config.yaml
n_kv_head: 7
head_dim: 32
d_mlp: 576
activation: "geglu"
positions: "rope"
rope_base: 10000.0
init: "uniform"
init_std_qkv: 0.0394
init_std_o: 0.00773
beta1: 0.95
weight_decay: 0.15
seq_len: 512
train_tokens: 570500000
steps: 8706
MLP neurons of a small language model. Each row is named by its layer, matrix (gate and up: input weights) and neuron, and shows model dimensions 0-223. Each number is 128 + 32 x the weight over its row's rms, rounded and kept within 0 to 255. Numbers have three digits each. A neuron's up and down rows have the sign that makes its largest values positive.
Before each neuron's rows, "fires after" lists the tokens most often just before its 100 highest values on Wikipedia text that the model never trained on.

fires after: "–", "-", "Rail", "LA ", "St ", ". "
L4.gate55:190072141068089113089116093119078148108109067088185129108146141091126154135149148136127105137114141095126110145146079140158160163094119125100102080103117127182197137135162144148125178159169106129096179112091130149094149155152130152155145141125135107144138116140085177084146161174095106116091103166132141138200137059190131155136111136178100106132124164137114088084050202141162136108130116080157081116073098148167120174085157148104151140102061078156117093147168161175136104112072130173137146125176133084102070084158093119077146179152149142056110182196092157104129093133109175124143118098077111164125158121068208111158133134159111103088111133104143092113128157113123127112098
L4.up55:106100183149107148127088159132077180074136107104139163130149121083096132113097097135181131117122183123133127102082186113149158108122132059098106095151135180095144062116167111143123115128112175140145102192109136126173130097124125121143098079146117092110127185103119115114050114052168127087049102118166214119122105044133108154134142133118160137112167083146101183104103118142154128119161160089139161121127119172141124094150130117120094062152116098121160141068142086180114150143120164182148055131131139115153052111158103100072130119116106191141134103116076145100099100127147180143124151131134153146172103114104127126149175050077115090097122077081070134140055112090139112117168

fires after: "–", "-", "201", "M", "U"
L5.gate529:106101101139118124141083149107088145160127139151162087102101192152101082097118091077110161128125103149129161153114102128157141150090076131101085163143130153181156161125171214085174139095191078145151144128160110120121203079155091163103175164087095135113116079139098111127136112113155136110116137137161088130169154128110123135119157086153135172103128203119078163121116110140158113136129167121046192153075124133100164140109242108173148134199137137166124135099172180068137084157109145159128148136168103162131121126192122094142130126121129128150137180175136121105157089119088094172110160088110132178120038114123118085133069145078085146153116136100102075157197132114142113135137
L5.up529:137138127164088112140022126109110117155175137145131175092109097122136096088146129125130122167112188125120093101142138125170162116122109171111125182165108119181135115135162123128118140151091060156137149114134065153113076122128165148124122129091152112096104142150147088149107109066124178150121125162184159090139120123181155110148141148158095140197137135134125166084117158182173168153178159149126189192215167138118128150150173119073119116181081144059136155114141167148083131142194160210130103128132075056136157158187100111099090114062101158113090107111081042108182127103100183124144121147125133095109141162141089145108171105193121113176140160135120123127097093104121126104137

fires after: ".", "\n", "- ", "(", "p", "km "
L6.gate518:101121132128118116092143168157098114138103142129185137034121077105144138112157136127112130124099171105154140160121103129103110176092151091103137151175173143160178103155147150139171135100167091134161121126121138099092127136135095172146132129128111100113181127185116144172125145114166184116151127125148071083173084131125103197178131141132071158075105154128101110115118178161169078095075122121146120093094194111073150086181075091135179116118113054115172116128137142129143162097083163123168151119137145179158195153132110081146067152082100068119094181114148117128109160101109123076090141159074147156098148144146132097131186176144143115102058248111162162147161140105148120087160
L6.up518:171149127167138132177158114099134157128102151128102148100092141110154108124159130129170181082083096160221101130174127116083083115088148089142129077114129160087130171103127087100138078110140102073197154130130178150163115144212124144170114123087130124152151084101083166083116110097161101070146135165210168113081095093113128134162126135144114131086221153171189128158082115125102099157118081125124118156084062136122071151073128086119181146109109186112079134170125091190131125139119152132091142135132141221132172131131131140146143118151125164128121134148141129142129135184150127107095124161212163191074114142153097089111164194105147125096135179148123122140122107122145107121151

fires after: "the ", "202", "198", "199", "201", "200"
L6.gate542:223123108122149122106152149090101153069134180090098126101113102133146159135161173129104144065172156100154111162110123192117130176125135111077137130158151168105113023079149066152084207120103170138114139053156089111187126138130133135135127188089127095120121098146120118143167144137129113097126128068163170103145111103131149141126111114124152141093094128127127098120094164141157174196104127055111044156133158115111117117124136145104158107165114175197092120109204153175190119130139117139079127131103121174142126111143128135127132139174117084109101155135058107127093134144183093115130116083103092111070155129077095111107120102147118096172131175126104113171155114218159075163134
L6.up542:108108131180110126110143164126093147150115116151128145081135172139207136059109126110093170145136133151137245155193169160134113138157175125131080145118172140136184124141110124106175118133118105122107101121144080127176168093121140184110178179112133121126114142179095122120133056153074116124124097070093136132126133105085102085161081123116144057109182126124062163147153135108087115101142106158144142128148127108129111153096102152110159016183117130177126123143164107119059201157079151178114174132097106107152098090112120083138170160131091102087103050111181168138150109133077092100123108131123139128125131131158161129159124150087157190123141160131209104105157087137161134120146

fires after: "201", "199", "194", "202", "- ", "198"
L10.gate89:052119126170124184074122161099175101125121120154156208199151087105138174105143132138140132164135120088146116147153159139099201143066145186109183146084119126107161079101160144099156154135154145134141137101070148111039113195120098074175135165089127127134139114111164118172210114138122068148142147200109124148146109080033165141135116130114106132142095135118128140146123112078105160154135138159153077169162193091188147122081159070138131085131101144229116117104142161101158133185128122107121156142164119177128074082099113131149165157125148105130117162162127138081126134124176126094124115118129113099123156138164139093154123123159119126179162159100111146115096175125175114095090
L10.up89:071159144133144143089122136114145121163169130156122122108148120134131190143095111140129171124127085150098134122111076132099170149127111138127139107100150167093086127059134139134191180108124102114157106073162147108113143181081079127100142138084095090070134097147100119163167150129060128179105113099102137156142135180093155109151115188167137083130144147083142110069118063095142118105195143116113128176097103117154147092151127106104090144113097098148094112166058158108188085170143156085124138116163177076224107061118139140122160118163079080086111129087191178130139099133141120100131121128204116128134145181065147117104089180142129077151188130098103075120103197108100081113118

fires after: "| ", "\n"
L3.gate80:126117114102160167126110101144072137167128146084109136162155139153090102158147119122168133221156178117077129111198112121116118143143181158108207142083123084211080156055127137178090120139183160114145151125119134109194150116132156137147117149153097120172165117134127148157116139186145144104156155137085103107083175068127152112124158141135139131107074124132173148140117073076109129075130148138107063137057168123150122163131096109121081107141124160094067094114147114137159078121166137087086067169106158097095096082157076119086184098129170121149157143132141093105100162155099169150122082133173139088189100127144171131141088138136191112087109157087100156124099188124121058130107
L3.up80:105122147160209173140164164121143096108177171138131142122041133193167125113128148151125121137074108145106102130166163069155113090078111159136113102079165081122142127176124165131123123188189134094097093164133114110111139143170172119214111111159104089134155179171100103144126117164131149083132163151129153092130145145109133180112123127161139131178181152106116160199123092143143128138150102113089134092114129141138106114178101130158140159106143153134060118108149129062082103157141133137136035110122205078173140094150109186137141136127108153161200120093156103065143169113135119122146109060097099175129132128133155066207098129158146167171073111158157162164105120111110101158168

fires after: "| ", "- ", "Sh", "\"", "by ", "– "
L6.gate83:138135167134171153131069086135104129143151098166129159114054145124141112125129114131082151175122122153113232142150129144155153176140103132129186180113178149149178143117143164131110114183126140080100102145105079140139141119157149091115142170147128161136111124128137097111106113069123099136079184190120104072115179166131187143095190066114090108036154107131110121170174134137084105098142119179091118164109176123093125128159185138097143122058088150113131068133131194114110120079146186129127151190114103115044126122139140136153111182176096151139135139149144157136111121080151102096108153134128171094101090144075149138119189134148054122126078147156184117109107128170198148111156
L6.up83:089109100156150106135113127065069136104206054133138147121236136078112066161134141114083147095124178113100131111147186157163134069150095119138130193156075095150136122133088150080156122143059101172131089085188124173134129158152227186094149115132104161162108166095130051092118158129114112137113134141150164183089128138179158131161158105101158132096134145124112122124134155129138115143163101126160143133143118099124140127134100132155099105114140095099149136215125174156141117124153153097156144157157145100097087127144138097084111107175068143109087106175099127086115180123113080177138129094188129072128117154107124113122200153121116100073103139086132124065091153139109178150147

fires after: ", "
L4.gate436:191161157128132142155040141114078152137131127090177146113178154057110122108140178123086132081144187179130141170147145139190115168109163143105130114113163118134118139135167135113090143145113190070078113117139082159122127145206135106125103245138131130146123150114224136143115174126148169091123195153171130157122112156136152151156166114121110186171086140125136122116126173132129122131074063147133065110114126119182123173171146167102173126152107168083125154125104105103190129098071140128124104101141133142109117129100125161060086074108098152154143192132115105126139118142108136155118110138111154138164129147093166145087086120110088129113140156070099100013128169122156142116130
L4.up436:178105113152113090166131137119175133133109138147144146155131129103084162101074149109101167097113145115160121142176167138162136136152148177101095102123174113100135184133192124112047128115094177147094114103170098169154104208086102129133139206172141160113070197151153133091090143139094160107162088128112154130124131101135130106135093101101163162178085141121088098153167119199142150122122157074155120078101109168111179159164133198080164180106056155160093147088104127200159092162139107121108160119126143139138130128092156123157137129110142080091143135080130164155108163126079053128107124175174178150192168149133102179118083167127137132090178143139141108064118106103078116136172

fires after: "| ", ": ", "(", "a ", "of ", "p"
L6.gate552:140152165068118139146070121108089143110145176113126131103098158101124074131113139111106151126148114100115167084147146089114124116067088177147135106125125169134118134150132158117155166086125111106130086182155099144139182196172147137181165193084170171091119188201097091154174208108118164196162161137143126192074122154157165141141144151107094107101083174162130154076125213106160158124131147151112118116173111184172158102088082090155133149127107137122123097199152193158060115147184169146180171131165119144146111109148129179171120121126079143162160091175115136163121123130159135111138109106112172156130150167158191083154107116092130120129144174099097144117130143107154074159103
L6.up552:051134081143141150120147140190129102139118158157118170152160104115109119146135115185143124223145091092121097136102139055133127127107087151103139163186083158131112109037100103095117165095143107124160090077146153104117121160141151153107092114101118074132099056171089119197129164125119153109132165104153087120097102144164079117177159144136115187186056124097078112142108136116147144168126122170098099079100135161176150101111117143141194127109143116123161142126155198131126148123145128148169164200184131139105170172130090113155086109141167125111108116098146080123183111120113137095137093189110216145164131132159126089097167169142082145208108140136143106141168152101127087075151

fires after: ", ", "ai", "."
L5.gate450:119127186071111115145132161149093069172137144153147098097142148081138090097095171093123160152173145109079164104094158135128131135078140123113109076159078143147098152154087111197147196180142192164049113092113124103076150112144167122183077134120202083117101126095170144116161165147146102125119109128142099122159106171100147099147135057167136098128009165133149175151162155126131162109112085143112076066115098200086114150156166168112115136085103188099155131179109094130160125136144125137143122130134110190148142148095138126084119159114137084097175168096056129181116132116153103113134114151137160140087181107145167139130113166106166119166186156096104099111150158110097111129131
L5.up450:138149133151089136074166152081141135152113169159184132141127116173115114119111203120181130139090092111130084166180114091198107181127103147128109122136152120093119110118121106103123100129162150179156131141173107127103108128101168127147142099154123140143128143158155095123064135116123144101149093085107101135091126123150104104096162094097101120167160075134112131177064112110144085099070157144100101058059121112104131132152112175129088070127154163127171121031081097161152190068141085122084154099190092107157117183109112179137099162146199135133164092145125156161143152093099104137121061084194139120137124093132123176130130165089117044103152136118119146109041161118121104205135

fires after: "| ", "; ", "\n"
L3.gate251:201137088072186130136094138130132125135170138052140164132119161037170181129099123100143089161173094120173112063151145087134082120167160166066122110112112152163084117152112134137142064141127141105160133159140062162163178156114120097145130173103169071120143101160169111150141089133129122084095117076102125126143130122111155144089084137131139166123106113098116118117105144076038143186100098125097108111093120128109121120088108100159140185119058070150115072152081144109156105091120210127118116078108180103104102180194107124108149107161141117168181138145120141132107131115134098147126055131120111099116130105069136078168120147076107128154086157109138130146139206166154133133075
L3.up251:072158087103201134083189098166135106113150135096126172137156153061202114091148179132114105071163083123145151095197131119111106071140142125146156058087126079117101098135103091151117132116158143062131079147084087150151155172105122085144088104157120138148072156089112116136128107154112116108125164133090127090142101118076126150071096183112136150177122103079131130143142064123042120157107148040123136094112115098096063157121123158122169161087110119172051098132120120080160056129174135099124120103077119121120116147096152121178113132104106119149199086131140084137158133153117126123122138140096083147097100146104133120148080155084149086136072145161131096115129151141149080146193

fires after: "| ", "of ", "2", "in ", "to ", ", "
L5.gate157:135169120104161080089119101150168141132185113195103136090061161152189100134149159128161154143157135168146169112133065081110124121145164111167129125120149142106178185140119140117146092143167156126132139105131136195155145128153103150162142156144129162127150150166120135118120174097188197171129147145102099120092078125162113146181160068087081073193173190105165098210093156121115115087140137139122165163188136118160081160132171148127121153111150161117170107160063159104132043091163116112177139129117167162107152122078129146141122170119159167091114106178213132143122128141189117051085169136114168169110149159132060132085132139145125115157125161165162166114120120100128159120135
L5.up157:129128126125158071139141142138148148136142081140143177076194083143155084136144147124114162122091149116138163126203122100158154081156166129134066191109128107147155109148163139114122160171150089090163094135129092120099150100079083151143152113124098181082132173083137172127158123109071170148138150126146113173181173129135098051092186146092178074122091153124131110127064177094085148100131088151130130130153076116128152171159143172082086172091128094120121139148141099105137137113148151081111110147101151093080137155144110087127197120143184133107159059149139142152109154108088109158148156154125111175059162141103104174167143118114183103099047194181138137049120096154136158080160

fires after: "\n\n", "; ", "was ", ". ", "as "
L4.gate404:149133109120174159090126116151133116122076227077212125103093190082228156150105138080123124155143155098136195109175117139098140102179088145110142120148093159138116160137117136107088170146139131089154143084142139120173182102067133068129090154158092123119090127105080137124166162123110170117148177121092132103103128115153144162097136099139127150126099153144122150113163124095110152164124039150123107125107137129156137141124111150171163138112104171195089132113099162150134166106134114125169132048095164175120146173148107153224120111150137104097169149104100139178085163125137146120152088091121155122122127085092174061079166172115158196125153092133083106090182192147136122106137
L4.up404:072074128149213102086119117183121144121126167138070098104079123077171092088101208133169172165122138105157165160131145085122078078173107122112133110103138202072126197105126148150112139112159129189145076120078102076171079089078140117158083141085126164190124099177154134131122121136069183119122142132130144082120139120088159111158099173143090145091136066084122126141175111075114150184129149151184165161137132098167110193146132143114109155099131152149069152113150130048122141140139150138112160143093151098094127228107106152159116080150110155176141126094118124133074101163121122127153102149149146125122117125124104160132121146115146182156089084142125107160134187156139109159125

fires after: "| ", "; ", "Center "
L4.gate533:116155130135190087106181078155170175145245153134084135144138114134158056163147132126156039135099111062113147156163101181149135126218106119130144133107117095135147099177098131117106106098105115043083162150161130160210110223105117166111128123085182133119105118121185173074149096105121118130088140137160125139111152152155134130130086131096133123134142125108165096143158195122145111124194073120156083114154199149097143093113091115130140121109132067117139132172141153107170123119186127134118159177157106100133143159197168149093171150142150149118076085106159132095108159096120094134120134134125109095141123122099117164105138131181162094095086122138112088075112112139113159121173
L4.up533:112154097136121096137091098131106145161144115121030132123128143153070107149113135134113183151206127130134090094104157114120109109184134141163094116162096149147188134106150097110158177159087192176115135131163127139034107158185150110124108167164110103093111092148094127146163155147168089132110035129182084163111056075155110071127165110118131136122169081161172069112116110144121153134094133113112103134167168112135126105086117108127181169062124075096201098081130127140094136146084118099125098160206101111107147121149121142162150122139143150137148128121081153134115187144056119152140108110153113140124117078076081086126118175123074156096154159152110141134181159153123121152047

fires after: "| ", ", ", "\n  ", ": ", "; "
L10.gate140:145099074091120079123195110144137121072153117139121140130156118077170135147097128158106079090104138108061152144137086110169135132159105128166176094104154087141095152056106115104111134083049149106066104132166136082098165188077145167141142110137200157171157186130154100099139149138088128155142183193101133125116169179117134108119121089113130137158098151129100126185130142108221138114127170126148142076132124083126103084105138146115051126088123157118191091163066121133194168118067106128136115177186153098111136128154130138117122179035111155128149148143132169113139161088114105166114153098151086098130128134086154162107164124077088148083142141140170142141184116136122167144086
L10.up140:149150146092160127066122093115133143153156127154164091109117139143146166087060158197100187140169093102130115109152033111114130123145143146138086174114117111118138152118104076148075111130145152044137141106078133117081157146094171109108080108151095135108112091100149092119129177137112117122096134121172145131148115090137134107070092134167107133136097176163148111113104076103058121047185170128100088140141116180143125119172141115160105125107104097127085117151119153111179120149169102069113099144127142077112068128123073149062146089170151057115177140123083164178075150108117156134083102142126185151138149134055118099145083205161127083118105165191135148097141119100069112103124

fires after: "| ", "- ", "3", "= "
L6.gate375:111161163078176122125178127124120137115157132124054145148095100098174078139180096132163145160164142121084105133206130128191111109146104118093130119126098126152207138136121131152163164101104083152144136088137113078117138136133207198175106127206120121139098145123150221130141175081139157141137125104126115107102063109084180153114146110072169103136111116110103119141133110143152099096128114136126117109106143116156109104108119122161183156094150115058127117112162111126136112094109145157103119124098131117108145103123138172136064150151229159128148157142143146140109129142068142148145114214048080163149089151174159050152176170130146169133102131116136067077070199114120117110163
L6.up375:133168017088175154187119151117108150142099091120189161093126103121112144130117090169103137134133112144101161078154116153136099182107140084115131133113086109154138128116158147109106102168104125182128143154145117103112159163188098142129117169178136178154069121105126155122127175084121151150155144138117114145146100158119154100105107097091077138106074142138173064193053179090188139118094147175183156183129109148121105152165190123132145065059177084188169094170066128127146074149078069113157091184118135126111149157081104116131133127140118140122130154110113124158111132141091095118124106175135097078098111174098096050150148136115076105123159162169163125183142170115109104124095

fires after: "\n", ", ", "), ", ".", ") "
L4.gate258:079133188138119138108136132134112112136105158094177191044185137052144118122100175135122119122077097140170072158147186080135134120110164090111093122127133164143120152081109154192136140169146142123194116093077156148166103148165060133164059160121101083134136122150134102156140082172182145117119175083118092098137136108161130131126168163150099135137100109095161155179129118128099122174136113175121115047135118115117157094134111166141176144136158155179158157084124126120169084099098136147142165128141168216092119102191122059074059169093132108100158114079117116105126132116098122091141132138143200168143179081091150116083118082112132118142101179123118132169110186145150133138172
L4.up258:170105137195104123105139085150111183130130121123138141151141137128093135100103204129137140103134124167102107140113137101166199140153137122113127103081155133123106124104050095134072107108144148062061181083101152144138103124146122166146184147061134174147092136165156126091129091123100082181162134175116155136116133160136106105114063099125176117118133152106197163139114110126107182072095109134078088121135083150155153134149121165143114110170114158154091150111155150149160133080121103128130106130079109119166073121104138142145101160127089121071141098126076141149185141083152090175133134068252123110150155127083112142023113115101109094157171084146115137141121094076143209147090

fires after: "\n", "- "
L4.gate65:071140112070166136154107155131162118150137160097131162116145126192157120163201150097175102142138133074153126167164101139195070117094105129111062128156107073124201169140126159158137150188120150138151155104104184127146151225146119134222112112137113103164120105148174099128170164180146140122178144122094132125129135142125105171147114106136091123135111095136123111111128158134187217135132124189115151116139144089090144076129100119144106113105177051160123123155131110119128117171021116148110126162104145119153134075189151073126108117152128130156117119150150131126143131088146139104142124178065124127123141117116150081149102080141095158083143197119146140186124129148171093097220
L4.up65:105114124126144113155138164159164119171176148055216142088128128089120099106139138120111115116161144123166114151118095067137109147150134141131111126133110121108109142111185121119107089132122167094178073105107135142167155128177086086185071164126137115171161176148120130145116103133221106037113126096155102179137144079141168136126164138146091112144122176072120093131141128116143094079119164147121126088131137110160144128038171105116191143113122168175125040120166097104202120169166133112133162117131153174112141156135104078112191166101111113194149072090171175111086133083153123171151155195144142168192097129064182149138115094111143167146119138124131137169162167138156129126110

fires after: "201", "198", "200", "199", "196"
L5.gate359:191209145088136104101099116183090206140145150125168141088100100169166128132136172140154129135168143092141141121170156144109141118127154145099093118189135157173186140149097111192139160165147130133106142142140104122162136125187104114128149153176178119090157109160169173168084178135084152125128026153141117082078081106181144151131146100138153163095061157142107097115150134097189193127067114121076111146115066135138126104186123147089137088142126114174125109109180154151147145140137162116150165078111154113141122136142068153121205105098206157144108115141104114095105060142148092110142126125138127125131227169115125078119097069157074129155114171129111120102118115116136150112114
L5.up359:130119095120104114100153183113140079100143115151156135139105104126092172032149085108129123103108182180114215139153138125122124173158172101141165130107129093113085098163127131132157158119100187120196097129099119113139171094123081130086092136134185137121112155114120123095065134170141081120110200090147160197144123131146107121133054070189135117099122116089096214193142109083114166100152201107170107146117159151126118133123089157145133103086193131171105081126140126143137154156230154131119129183083187095129190109143142149130100144178092114094138131128119162124168145166141115089130127123145112132176109164133092151093158133108164188128110086151168095164158120137169106165117

fires after: "\n\n", "- ", "a "
L4.gate120:110161106110170148094108207060074113095126087118069168159160122078120108141160115102126118089124124116141179140186130117094146107091146109169189108134202134127134152164145121107187194076075126115141074138123058132120104101135219095133165097114087139146141096125102149133145138082193106145127200097159116125088122128079164175123169081116143163125124135188112116152099156109139121139137144141149083134111197124135114159104103121196136103112155128120155091124082154085140211162094142154161128148152140132135093179146158106149153124117103052114117164152087154182093177109140095121079108131127143104103115196103155113164167195171089168120131171131157105093120164113126084126160
L4.up120:104116122051155101110089129112160121093077150098101127091154149050177160105132080138117117140123092154111162134119114162132187142140127120158123084171113144113144163179101191110167134070096136107129199152119115174119155170108158167153146169165128104086097048114096133094119138132109071199173086107074186178095176159101098184115165144206173100116110110094126068096116161147151134102134111147078155080138106121173146127106146043102105099106145093162088145140108131136107132114093145066124150118064110136101165175148117112118068166126115172140081138109140135157100152093090118126173140144076135060109121125091108124134105118167138097169107168143173165053096152123123142142144

fires after: "| ", "; "
L5.gate166:195176120100196045162115128138142133199149078110123159090093195069163092100180109167136124130141096120159138136206118125149159112126139168112063190160074107189148173106141089147093124130115173106103154136162144148119163138176136143180105169139086047104130117130096167116151122098114152058118108139137179170158104102107129119115152154151140135148076090128121065159156120082112145122094105107160153138113142096094192083117168084082155151107137171118081122160170167095160120170132210110108069122140120146170120132121109153126148144142129148151125097121072110152097140123120103152144077095165134144133137118062142073115087146094101114126085132132096060116119176127167158158171
L5.up166:143092083101157131085158119116179119170141133134154133140153066033099091164153103091138101146103077089149136195184094098182122143144157120113135137103115103129118098161130142123122075120147171092162127144132079043091159115119140126063105165147148169101079163094192167131108103115080146129110134122180097146122098094143123149083098128127119158159088133145113054146085144050115073137111136118127102074041134161123128080104170126130141094141086041153141086110153143093098098131129128108086150116147118142149144166105108201146101206095136134146167079180124150101127129078116104154170099188102133117159090104055159132084111164123120151127145162152141107087142137102122143161173

fires after: "| ", "\n"
L3.gate307:143158150034159119135071091094129114201126172103148119139153126144157140123094071087077117090185158142151136157135184132172080146185156133101112092134125132175129168099118069150176085122125065155124142188190107195180146116149134128183096145153158118115124149160122131117132054141122108115188128081129147154144177068115149113124127156135141151108161087097113116130096139111147091111174155124116126103068137177157110158091126137123139080152087172142153126145114107167142177115180144118095143080015162132153091146180108183102132162155126147082152109173115114134127108154149103141151185063158143137146177070077142058168103156094139150130122148130127132109103184125151143148164
L3.up307:044178133062143087170120124073137096128103104152093180117138140118161143116116142163080126146184089143089140093121180149179094092167125172164141112145125057160139155134109113104132121143149100155120112103136130210148104169152120169152071135134068181098106137148129124109174080232069124138079053123045149112113118150137152074096115105062163091162141077056130124162138087150136104107155110132122116117106113135191136132120129136130142161126079150093181106158149148131127086117109097100100123106074113116130074149187160152125172156126125174103150073150132094119190175186095134128151156141128138142117140122168111132135111126155168186137101112174084086174114106102126137082123

fires after: "the ", "a ", "The "
L5.gate79:100146092175152112073124144095109131120146137073130124115126120114104154136146135059095139053088134139152096178142124104104125138113093096112145131101107115137111151156163084159123163133120114093120154128158077140090173124176119163161107123105125121101147101137128143141203155081122108146152161134134110146106101097139138156114127145162177178158105158096131101047138176140138112174155108061156122123115120138109183109107162163138134156106206084138080128132151117148145125106132115100108112093115165151142116176145103123133148110094087098081156172188011171142091184051160064163123094126086110140046194115115166158118125124115061082101131197165135142099144150182160121232116
L5.up79:118134150095092179140117192133128072137125152122111131114206163093108135107100115064077108073158133182163172103141108102063157151166145054129107085153167100139121109135093132106128074119171127131151114158130171136114113094115127110150099145066196107146122093079113132105084133146206136112153097100077072088155149158134147144137156116131143153110127093148147102099165088061072120085144087118163191148103124118133162138127094159139113127090147068137139149114161080135170089090069089141120124148096171137163104157162119137125133120154167096252156124071177100107103163110103112131091123132157134100116119160117089104125099201158147137113130119159145093114069109188163065154168

fires after: "| ", "- ", ", ", "and ", ". "
L6.gate293:121177158108188063128159091163158166100123133115141181103102164126199113110081126173101144085085111067135157110112135142130111149142129112137159205140096150101148184160101097119082129098143211155117097102081135123174119123144180075062129135086184104166120131190175147079115173146112098140143206124142171148110123154146196172108109088154113121141132177204115094164088153206139130097150138162132127118139150166040128099130152116103147087081110074142118129143118122109112071097109093140128179123132148137148142162071095167123067075151122117160095171153075095200120115092116112105123125156087127079086112129091129140116129109129098122099122137135126145116153170100156154112172
L6.up293:140157116102139130088112089159185081162189142156120137098124140085122087128149129103146118161079102147150129187188130102147124082126100147071124179205069110173173134130069122113134123127112154130152160146172126053092179093179115153155124162166097129120095128143179191131116155060128123101111114088161105083154087162131061096061217135126080119121140132140130106144141128135088085149074063153084124153112149088105078128103138137115118109114153102118048137195137132126145139111102123133061112108145156156107145199144091181165129063161132141087159125158190111145149101101140100136147059122123118184096136169123157120141146098122107147160088137175122113093121181139142135080099

fires after: "==", "|", "==="
L2.gate545:099059110159139150150160107093132078103114144151048103165127152161091099092108106137162093108117089161078096128146124153095152092120084171175075126145107128070132138136140194193122103135161126144084085167107149150118132113124146134094116088096140170158042091077100112068112103171105125207159071140090106110111175140129116101150150157137185137095151085086158151128173104143132122140135117126101178148160148098128093121171127127088119111128119092079119104160101088112069147142128064107115109168173133099121135090085189108099118116080170123117100090110141105128118164177134138122116148127196158063180140067185093127132085120166153091149143147154194077154055079134088105122136
L2.up545:125096155158113143132154190134160179124117093134127104147154130108137054130080131134200125092181167135108178174102054177100190067111145101108135121105139163166094136093124137101134157131102108078153075121126177143136166087144102081182108140175162095079083092131099112150150122173125186125166166139132055116166167119132098169121151126162134104085139128138113110124147111122138063081162130136131100074116147129125135098142029143112130153129069137126125150116150161146147069189091168119091125172160108134162181124181149085155133102183118015137109114119098125132111137110158137138090155160144160162146111148199158175102136165126116154075104159117142171126127116071123083086105

fires after: "| ", ",", "(", ", "
L10.gate76:118100119109129132077160102136097169101137158098106103180150162117144113211118150149100109135173129112094094210064109156150142079115148142121109157167107161135076107133146062106139092109209152121121124099181109151123145142159219115109141110133094110164158079139195095141119136121127173158201147162126113136145119073099109098163146124106084144069173138145106178124114063147134144143091105112094144151175159120087119094120124148074180158105136175152129149174075138161094140116124154138139150103151148110147066138198143112188177069113108112114153093141171076185126134134087169129121086128145080149131156120108129156135159164052100125067144166051077088156158122117101153115121
L10.up76:090127124159160164192101153170176144149156158129114117103081075116101155125159104084142111140125073119150178167126168104113053116132152134108161122132108135220131097082133134138151144081135147033109154104098142097181114112121134135156118135124150129145110133128178116169182151164166121141117148127154055095116156104178134150086123140149117109155093086202142078143108113141113113121100035138058140164149097109145152125112073088150161092100073078135156083154095162145090078107085133098090168175105136109100108193135073165151147130116174094150144141116131140165125179061148105142097163120072118156120122107152146159086090127131171145211100163183176154124129143159117088128158

fires after: "\n\n", "|", "==", "== "
L5.gate462:107110162145161150121134118094151073119141094110138141151130121109136169130212106127113094112147083181093207088099198115166099118124120115119117119167091140077092141139147112124146163158094105175106157139028128128112069124108064129153147076145150164208155123110135146120157152197127090096113132078074115070181128151078149156146071185156119153163104159064118106145166136130102148164083129207144089124125125099129127110132152125137153157128126109085059179132099104117110185097161132111152131191130051132108153132129123131140112051105137165100052121144164098143174142126116127144140111133122105075147095037116141101150066173131137101148112137176138137116132113146173154129111
L5.up462:156160138123125133125122153111092136154132125100141137149106116150117102102110074163162102145163129096129199113132097153114116143117163102105133143093139173094224125137156175143151144132078124090140147130178163170173150138108149086134138133072190132147189053097029104157131127122081095114142145054154087153163120092152084124143140129116094180115164085087133124116071161145120125121149150151100121090118163149123140093094140075125086126089191156091203062133059128104130126151119141122087172147131174197138110159127076125118048125081113115078134060161093178107093102094123129137203109109154164149138157123074148120153142155129059116133099124089133120135097188148133100097178

fires after: "the ", "a ", "his ", "found", "s ", "its "
L5.gate279:132081147195147105099119162087109126125077149100135163104120072093145154096125127107170117092155185089115134159112108108114122114104167139095162104119147128133153126124110123128148185125132116133129120135211113098146100161146142116173088152138102128078150091084120126172176157104157137129141163095128099160154116162085131150124079073111169143089123152176124111038113061165186121156145102100091134052114108167110123173123119168141159108102139128146159106111124117109163137092203219153118109129080076122052096142155125071153122176091133118111115151086081155081172176108126120108175148206081086115071146168113202142125152176150103108084116138088140051152088106120139153119086
L5.up279:125132142106170140145127115111094036106147104106129098150177131128134194184118097157199117121122160170106117145097094082104103153136144093088191147076171122082154151096110161101125162128140134112132131090140195116130132135118115070162137148103124146139076134098096091129159160184111068099158176127098097215172140124070082107115127118171130131115100106207200125150132141145148148150124096127150121100118159194101075163146160094087128133157120122125157145134085105116109188121103238117136122167132124153092149084169172085101056130087087163147164130112080112114156132100090116096154093104141156155109127113116098126119070147148143070178104051114111137104188121112149092155108